Weights of a small GPT-style language model, trained from scratch on English Wikipedia.
Size: 11 layers, width 192, 4 heads of 32, MLP 512 SwiGLU.
Architecture: LayerNorm before each block, rotary positions.
Training: a variant of Muon for these matrices, 9650 steps.
MLP neurons of a small language model. Each row is named by its layer, matrix (down: output weights) and neuron, and shows model dimensions 0-95. Each number is 500 + 40 x the weight over its row's rms, rounded and kept within 0 to 999. Numbers have three digits each. A neuron's up and down rows have the sign that makes its largest values positive.
A block is one neuron, or neurons of one layer that tend to fire together. After each block is what it responds to, as a language model described it from the Wikipedia text at the highest values.

L5.down0:452538483518551595484569481505447555452482562509495444506520526445536494475476527526535406560558555511500521510471484458574494540458529548472526496516451514523525515522485477545435526425468497533573442498439443513538566528487490483555363544471540487454454522471518506523498486518451455469
L5.down134:451489540450465513548549510490525534500472500498571497423467464535485468500496466452444479530501506489487534498477507524456450559495487362452505562506523525492472556561457447554469501526549520518518517493559519456399474533574451540478458494473540462520545517520480493478486413560533601506
L5.down146:580505514493517463570535530571470505489546424493524471562410565456502514508484484542481531547462533565447504529556513510468526533514451546469528516514457409476483444510513448557512466459490478501536458581516436550548476459455523509466489466565513496522558540438478440530452525536459510543
L5.down353:540487547493593491517505515477448465573433527528530551506482543451495480465535496532581492527529527512500519515541558478509519479429479551457468453512578441517476529506473577489464450526497491504522461538500525505556510481414536457502475475544452530479527547481483557473483473518519547428
Responds to: Lieutenant; role article

L4.down198:530513538508593538540524538489507433469470464517509515574515464515393470469481506436519427499475498433496529509434486538481483551525484505515473576551429475468523555495449471497505466435450473522528528487495517489508552494524453523522485480495528516489495498608421482550491475450544515472
L4.down264:458495477498532534519558469465528551480576431583500504481499449514461487482480475482560519559556408490540479503516472433583529477495524539571537465472487550507484515472510562449472476494536444484463484521509535527487511466504528506546444575464555484469445521481463475482456472532471538472
L4.down374:524483439431565592494497501508503539423507575569566491479532478533494505474542541589433448494549452417411544516471507549503442512544507463419501494516458508499507544505502459517530521532472499473459499499514497478454472556508388496427468588552547534490476473438498524499474542461453494489
L4.down388:465520551484488543599484479446533545456373467556485501519503544503530420572568444514511422558526502513510477501468533522481523549430484517466550443487497523438455520494385454521423481508543526501530485481492493492527460461514546445534514460555478510468511484520474576518491509564559508561
Responds to: Wikipedia section heading markers

L4.down19:484492557507516519453526467470478466537535495511539513557477449513484494478480484541458508511521451471457550517527548510559502497517502450555541455529500464506478462454551509455523455559488510433477536499535452448472538487549490509514528465509493483487531515526584544487498472572463517475
L4.down111:510478524455569506524511497429526570471380503488475538526487498525542569577491457463449464471525443524518428611497510510464460430485466455492497532507529479521496479501450546488472526491514484466487490495502498404436528542490465461554438511442524509567516530437587561511537419530451542478
L4.down207:483486509492530579512467485471498485447429503545493496514463475498523520515538475505495491449510528475511521522443532514490564438456533441542454555493523503476432473494479477556537534500535458448469544396453444501472511512476519485568515465473436538472510518493491505421508545537493498505
L4.down350:453445523509489524485503502411505477537491501517524494527540427550547449488466530522558572545493482516503461512509581515564518518499460499475498491470532491487477452489527495586603507459490538577437399483464487492468533493460591495444492512500467455475599471498453503476496450583489428352
Responds to: Discourse adverb endings

L2.down404:505492549530519534532417483443497532520492509514579547493549505421561527471497515447502514549423526521528499539477463499471531517550484493508522527450466504508425453460479495511481481496552456487565454494494447471567568529547556459461534590476476526528444413570462438523562408490488479544
Responds to: "As of" phrase

L2.down401:478524493433494501531537434493447516518487490476499582532512496518509558545531464506447526505482534509545534461499531572474587479413460570488550559582412499489478440485521493489527457517497502540455506499531561542428457520428460459490438440543548515432463542439494467549553465497487531510
Responds to: Comma after fronted time phrase

L5.down238:475467488481457518472548516541507489492513522494536421585478484514502519501550502495549492531507461515479463519550535455458499509448495342529494470531486537473520432449430375480528480510504489481498454481438471510545502446523465549517573442472449445568499545467489507492538489527554499452
L5.down304:500526448469477490513447516428463462436448499488546483568473499426481520467480463429478468488494443504483539519542483413468511471619475540471460467505457523532560450566539452441494549483421516516545481534509462576509499497505490448453523495492511453479580500436518480573426553523498542590
L5.down330:434484541440431459520439466516488603543478457504437486543592519477520504547493533540489527542445462537468481536492493475481481505558466421491454479522517531475494494502462547430480593505480497528493571504486544446519564564527533593563574488439483434540509542497463508578512524529497516437
L5.down489:493491524536601408514442548563512455488527447514582534447517443522527540526501472509547501488523499528550543486551518517540468485474528516446499462524472506481473539487443525464569558526499460543495457485551457458500474506458526619496554437478525521497520510493499546549508502498485524505
Responds to: Compound word continuations

L2.down23:498495474461549556449498541523502513541515510514517505525550522421503526410536462518443587524480494617496518499533535462494465466456511522505476482553495553531584469553479462538535509526429564473502456489443534479487505529522519475463434545507474522541463490564460492476464476515549475521
Responds to: Second piece after initial letter

L5.down12:461500418427521545547526462553520516506449508512548549578476503457491548519451488442474431484473527438518577506493507495498547447563517521527529472449509460508513512515571530557545476524516483526484449492489483494473459547518506589507541576488441506533473550525480486488458542514476502476
L5.down24:527418457479490460443576520532479466582591487485455462504473503509517512527479494499438481558423509482460441433523505462511538501454550484524459507472492467448458446517516447576539477436480584516453501500495521573555542472507506556463439492498513583489511443458422519528517495453554504499
L5.down407:521460548457510483565504443528424590448493484534487437480550502472435553426485499467469540470508569499473422574471569501477513540532479520427452426506514564476565510530482467552491489505447539499470451496491476576505480431530520530506515516421505493495528575530531542548481473588497440563
L5.down448:494497461482542490476527568460469530519593514396485506502506419499400458508477425460499500424495460434520515448528464453546589518481515547554506531479578466472455560554568466508515541577500489417546463512523481471530452536471497539501446449499509554436466451482473477469587450485486442534
Responds to: Clause-linking word completions